MLP neurons of a small language model. Each row is named by its layer, matrix (down: output weights) and neuron, and shows model dimensions 0-255. Each number is 500 + 40 x the weight over its row's rms, rounded and kept within 0 to 999. Numbers have three digits each. A neuron's up and down rows have the sign that makes its largest values positive.
Before each neuron's rows, "fires before" lists the tokens most often just after its 100 highest values on Wikipedia text that the model never trained on.

fires before: " |", "=", " download", "\n", ".", ";"
L3.down367:494453499431524533464504494550476504468440475512499504526470455467506465525563527579511543527433489451509478386510456512502524522484508459463561480572467539552572445523494519517566497479489497514515527548500408472506520504491559432456462488528478514531491465539474528516524574507513483546499445540487461489493399532416466587548507521473464417497471536550547458497513487522533451542543550468524528569485503563472520488507499534425533496516524496388527492505521553502567555571428468482462483474525501550537492501484501493509458451556452487518460472480528415559499502523501484479526437463531547496556541504464483468476515500538534494450420557438461476429492551461526557514441500422509446550510507484465569479499456475526508603521453448415455462467433573540480517531548493

fires before: "|", " in"
L9.down535:403522544552484502479479514525493532446502410453510551488492492536481495482505481480451548445465461456505495537487537423445540443514499492480527533445569552493561497516548473496484492513521482568507520465553450544524416506494467463483489552496495464517505469518484450593496449502501498546530509443564524504377461470555513540518452482517494493562484541545486497479533482523520473498473473406510462524509501543509509486437487465433462510520465492448519467517462443459484569505615560531518423468520490521478525433481542484534435490490567484508507506548455496452474519505522548507466557550492529472454452461583622500421507535517498494561560500549449445491483550482432432521494497466444501515501537484452570507511517521470483481518559594560460517551463492459558628512517507

fires before: "\n\n", "=", "\n", " listing"
L9.down661:413580509517495495561503532402439484482505437422483504505542549434579522499573467505502548543431482526513471554477536517513514483500532544510473476533539562448515549546522477483481455442488471502547501529492456532541544526470556492507471501523493496549554501507512537514422515496471471467503535559509556511483468511513513511538459447500539377500548421441567525476518480456513456524440509438515513511472457492453552524486526526449515502496513512529551490429479511487456454550472503553518447459476500474429528419480525441499529539461447522442500523435510553517543468489516478504468453491552459419578550511532410495482641552523452539560553498555523438506607533565539462515495452534475465554479513527503522444503487405508513517498501510484546496460536562493471505471498474

fires before: "|", " |", "."
L9.down468:534418538459516488540568497471539464515471587489533479493419546518540535536550464538499515460561509498495441562492495500549447474404516509521572464406504394547481555508519495467558506477573438468435523516517495440483481541581496417402473489482493487497488527550503563500534486553484540523470473539515486500459522488431430512428493493444503537553555518509507577565517533541532523492493538528583490452429466446483496442474519436429487574479476456506471398434529507504520488464473518511517488453471515474489472496527450454519483467476494473535493568479564486494493526519471453544501468509513546518540443501424521553463533400566497466515447550458457562517489499495482542466527523526487542494499522496559510463463528547439538417546576489532553497498534484475509520471528498

fires before: " |", "-", "|", " votes", " of"
L9.down669:501486476562438520507417514543567427424451521464484617462470529510478516477466514499469488492423440453498546503452525463489527473534518516561470484570521516520509564496519500597494553502445453616496557450492493439421471490478518456477484514523505409513485482555520473503495468473478519513557476554506472562498530478547471468464499441439470484511503497508419534456521546447495478513503589473487504515534561529539436526512573505469507434445500500468508446535543588498475497533553479484489480500494460485492591544557523508483486478476526504500465553525473540551430498490498465552526488493420550523519521531520527557443476529531527517516496482590490540551483508505506427514609455551490450511475475472459490511495504544576534481453441558529514453584476540512483613486459524

fires before: "\n", " |", "\n\n", ".", " 1", "-"
L7.down88:493466464545516493518492492504500511485449495445428476544463572484510584523517490492466584583494449461597448552480474507521503484567489535479475499495527496550497449512526547468477554510512453527548549418476490535501556487551561489559524560430523485445482519550495476485474492463455568516497541523539480544512479517457471555539491485441504453475537462486563486499453544462517405502520504497483542555522498573502541455579466562473477573514533468456535505490451560482459521548556514464543477530486506509520448503413540516477496514545502476502468492464501467487510535462414555422520526494616530483559611492462501538466455480463507531437529469528524521483536483561574508551440450546506526527450449547502493473563536528514584504424504474471537448523544452456479498454585436

fires before: "="
L4.down89:475595558502519497489531522437469431504525492478492464435474548441565552507519477509482448546442427468469515505502478569467525443435461550511487506490508525514538527510541616536464514513487560476565457459455425471447511528478487529522481551553475475432466466491484555528527582510506547500536505531558558501493452537441489460518491506460456524460507478485563485472512547452464459469423405465472501516498513429487480534511542570468556550475560484473528479537460514522517549488432497537469483456410494478521537497484446400504476497526553576481435473429526511486445545494452536490485477487508571497542540529539485541551538535423451501518563519537504507521580513491467521460506481422486512511497469466503586508495496474517464487534444427581503598564512495569484529505531544

fires before: "\n", "\n\n"
L9.down407:455478443521524482478467567470507490555522519553519498524482492387514496467510482508534488454508498518531504525463529623486519489545524418443544463508513523464559523540426385493482520513493509456581365518470479417495517510490469533445441549455556463576590447446520450484520539521512456478530490479429484490531526519535469496493516450472487488521470438531587453413542458525532516557492469523507537524537521502485517489488431526504461497622485473489477486525521477469505455457492492562529532498539473515475524511497509520519541494593517478486489497491510553408518487556550481502505467476497552515521473483521521423510518464431527470434463551540526508498479543400485571557520494505522465585462494508528517609493515459481452549534477530538440491555495492434542494495533510

fires before: "=", "\n", "W", "E", "featuring", "-"
L9.down296:489511509478511479466548485431470501525543437497503444482485503473556462424515558518539492547493518619509494401523501464480433536542467496463497478487487532500516481493506409470466491546539509528489557526467408509479494486483538516508425512486463522516531531557458502432424516522454528455433451519561439536468466512563434493467411572563514489465460540505455504521475587505483453532497472462473472487467542500473429541498470498396485528591521484518454523529588421522501456487439528471552447525489469503508511520497534498538457515484485407546489507587453505512540502486542473496446446533517476456523544431497448499579503478560554502511433576482617459498538509512506497495483531491482550489509487539471513479560431490454541526453434523488460463520515540491512598478523527

fires before: " |", ".", " be"
L3.down432:443551548472477469523466499444464533503504481517533437477534504508421498507466455516468464497491550506494506541536462459586459540461504458518494484466458496470453494515485476468458502452421515491486556528553547490505546493531562440526499427512537556491485529544499535442450491482484436507437525443461482513450455494507540506466510463487503428546506458454461458536570433506557496538502493520497511543548531452493441485442483517549574433531517499479517555561500453489553459512476524435532534524461441514593476534503504433535489442555539418468470521529565477507468601516514417448624571479498492455446525521446504524494472555456530460502527495430533493451505521526488471567609549550524507520427476509533502560437593466472506501555566463537520533504561479484505468537529546

fires before: ",", ".", ")", "\n", " |"
L3.down77:478515494495517498506461499527512485417541558511509461530493493436500405506536508492529487540428450509429494516490479541471585448524531477448513575474535501486448558489495474516486496549458468536572400521491489466539479514515486518523505470401514422491558528513563517534576462468468540531485486541509489587462521484523482478489534522468472456548498496497524476506475483516509454551504459474461584626539483559478489559526455465544525476543542447506454483435489541492606543507445522511470544444525500566549442525562485544578524522491540436516558543486502473489492524497474525516495520487446494492492460542501531458520548512542482508539537432515610454457532479488545492476544533557576500470455558474506559531550529510517407522546559542477621437510444464543477479531478496

fires before: "=", " |", "\n\n"
L5.down387:491485500501524508554421518550491559491484519579538435486502498583506493554525468445549486494525564457485393489484490461524430449493532488433478511450498513465496482466483561488488492462470541535430459555490462446505439492561537434573523495506492482521480493464515531498519476503512503536464455507516529473400447481470427520481524568526453493509454573445452559498517511484518450454497547523445521555479524494465523417510521462494471474498500500445562488488547483471495514537412536477475497490426538520498508463446527518543464521493462476461562544564422402516446580550505525484581583450482490408538475499493450512523446526548459511536543462470534490511501484542531582433592448523618531469487468499498395565494521533474538518478520509501532498483491498524433464493506493

fires before: "\n\n", "\n", "="
L4.down48:416516549529509484498511474477457468544472523485431500566466517456500483491529524555532509457446536493505507493473537557449516469540502532546561487460537517500488583547447502492456492502454529570485443505491512479462531487462484579502547551482516479488491492544529456476625447528531428544518576521439489526439606460488440487470491487547536505484490525537516494454495527540648533505495562471521495505480453507459513494464500542526470566518487574487488457501520499457523476402526511515535530516560468452559515471508615538417501472548476500454502452479494548458509442489504454483496425503439532528466453534487570401536469541450503514451461463514409554448467548456444480514520531560471458495504514558496530538601535493449513503494496497494506510515501558523516546460465575

fires before: " |", " of", "0", "s", "92", " and"
L4.down385:515531507513543473478483573489506541480477529513489491536487551471512488394485512469563501525463461450482575552453503490556430500491487520507537585487468520591546491500333471452466475579485497481541586472441495441552464445471462518517426473496486494451526463535516547470521462498552453552540555428474510533441500513497457471502454538455419481487493515435443551570446484447500463454512501528470521492500451502461483448499534537442507513509493501480491524567520451480538461490503530473480555556418486418448496496425436466508550493455513522458508518477496453429486515431511484571457451534499485473495474435449562488506517450407477566507454513510485503514520560406504453515468528499419480513477558437541507488510561529448497461508485521508440506495466509498465506512571472

fires before: " |", ":", " by", "."
L7.down21:462574477533569565510520441508501581484485459399449554567461483484513539522547522504473515518478487433514422623485514508468522437511496577489435562471481477461488491508566469492549467577452481450433459444500428511537557493518464545494529493485442534481506460512487495468509499551499480507462480530545498579502475471523532432461455480554497464489492470445532598546477575495546505564477546510565529520456551491498534524528530537546537590525569523418575447511436503543480492515400498475587497508488475565548477467518494474510488519534525504473532501523537512467508519516500513499479417519472475480570562468512462531443479482500529530459490411491495467490483492538522504554488406492475528507487472531478484459569518550524509522449457457502482505592526464512525588488523453

fires before: "="
L7.down350:553558540526519554512514419494474550489506477540532451467517508503529475515446459488462535464424533481524511512493489508459501469430418467491525512556560504550507491435469549396509497526498545446486430526443493479433510474472455370482553465505490482600483488524412443546490462545485557593466493488493478512423528517524488533623587546497496511498598462478555492511494551551504526449557491469428535502490510546526500489510492570521427493459414454513537501480472502445503482523496485485498495481474511494532493502487452485491464442482493475519512574509433490512526522560546490564569529487482539518522535504466501505468462436464464537484470500526495518586465496441526505443549492489469517445548473540569538563523596528489555484524578539477528510486526530534458434458466459

fires before: "=", "°"
L4.down252:524521532536487493477467467512533521588510510535549527457499582576457468509522479473448511511540537420503483485411564473546462504541536493522475457535604579493501522523523424535571489542534544420546460520501530464508539525587520432533537547433514464500467553545496511489516414473545569471456468540492437447510471483419537488583475540553477471592452526571504487601511500439521520449478484523464490554440509471450543582480427518542562469522496458416534501502522462485556479455464504478505479560499558599463529548497492507451505500432495475494564497470501519530505497519498480511502574480469509482538508451508468514456471497474477498607545473492491409518515484556466550487541430449541503479496516489529448493490489520517484470491523489501500482513509535473480580461443510

fires before: "=", " life", " |"
L5.down444:490508532450490558483591562473505528534509548442520515498483529494428526524548477473500528525494460472541432493513475495583365523420477549520485537498573503536468576519476517488471407532439558543482463428495503480458527438505510514479557505462546494442521561477540510431501459553417418572473505444451553473543514537465481493456477509527527520489494511499446527513524511516544468479457509576562534493513458526498528440471469504546495458540521509486493499558504497512514464490524500499518479511526580522534566473493446468485540415410590458475538510493443433519536511529473449481467486490408517477479452531477464406516476425518535493516460438490432551454469482517470481524476514452484477544508434530531507534456518510532542536444481483551484447523461527529604590510546508

fires before: "=", "History"
L4.down535:544571463505541527506444461471488444449532475529492480476547514558553554499557478565523433557495562521544511473472551486499390560535571537514498541508569584490496470498538462586495461515491511479468547528529491482531447427468488506463471456535484386549474499449482496522570488509525478493533535518492455459457471404444387497501519499450531461524463501529453533494551524502508479512523481481503519483590445529570442508488455433503503554506436540433493522533457494538491449509480480508547522513405516471513562517516564480490500491500506492529511497486423453467462545518485527470499458523468585503518456549542544463508519506544427560558491472572484452423499478513499585390492546536546490500426529526563462507439533476506513466534525510485432454547464511526523492533495483

fires before: "=", "\n\n", " \"", " as"
L3.down66:515562519490503529579453533547486489495487543478483469481484497555543478584470627432516492468503446501478529480435592505535500515555450496512483537486473429423561522489492603521427499480521506469517482456544489403520552430509503472467520566499557459495503480509451482470484485495544543523483496520503499518469444519510456454509510439488456571510500515483537463522491485620486587484454455521531501502515465486416526521534462559515496535529574502453465501507479474497486445510491508546516442518429461482501523481504529493506468429512486539548442459516565497501486469507525495504541539478517511553560534478450504481497667558439498486477457549487374535469493483509500469426447499462537432425454492474488492485471525463577510502547514483535467492485456467556544490536549545

fires before: "="
L9.down600:522499477496594510477435449436467488543486502514462499526576562418561570455530504455462479514543433533476501427451443502492443505438459465505509452529510515493530468472519489474481460412494518419579450476524567527469529505521505514580471459561474493441488484473518472532542458503479531471549510580528519558513457497517492460547488595527523529499462563550538494549510515516502557462500506489545541485504514456448451457471484515532544524420419433465491488610432480543537534503497532481504472480522456529490542555465472498454436512455500499440412513464490524556458487454502441498549543563471547528463461450373492413470530494507434511507506535570505476506468537511479513485469456447510488513561489457532515457486483490450497451512463498499516527571527547527562520500440433

fires before: " |", " ("
L4.down615:588546529464494464431487540593437481571545532547455470544527531490470516522472442550520542492566531442502518547488511520500531499540505483490543517493508530481477499425538455533550499502449478442522456474424574486475508525536432532501486507490450491502528526470590535426524497562466493540517484526428564478475535472440520542508553596532493500592496393524568507524494516473547445482354429552531485473493454492523481506458449461527548603489527463460515446527532580533528514445515469428555482474496469524465471487506475510491490516460534426471495484474490539503498469527519522464464444518544582543494493493470564396442507507547465481535439457471493566453535487521524539511490505440476497497556510461517500520462534534472539489494502533596531558526517485472534496476495514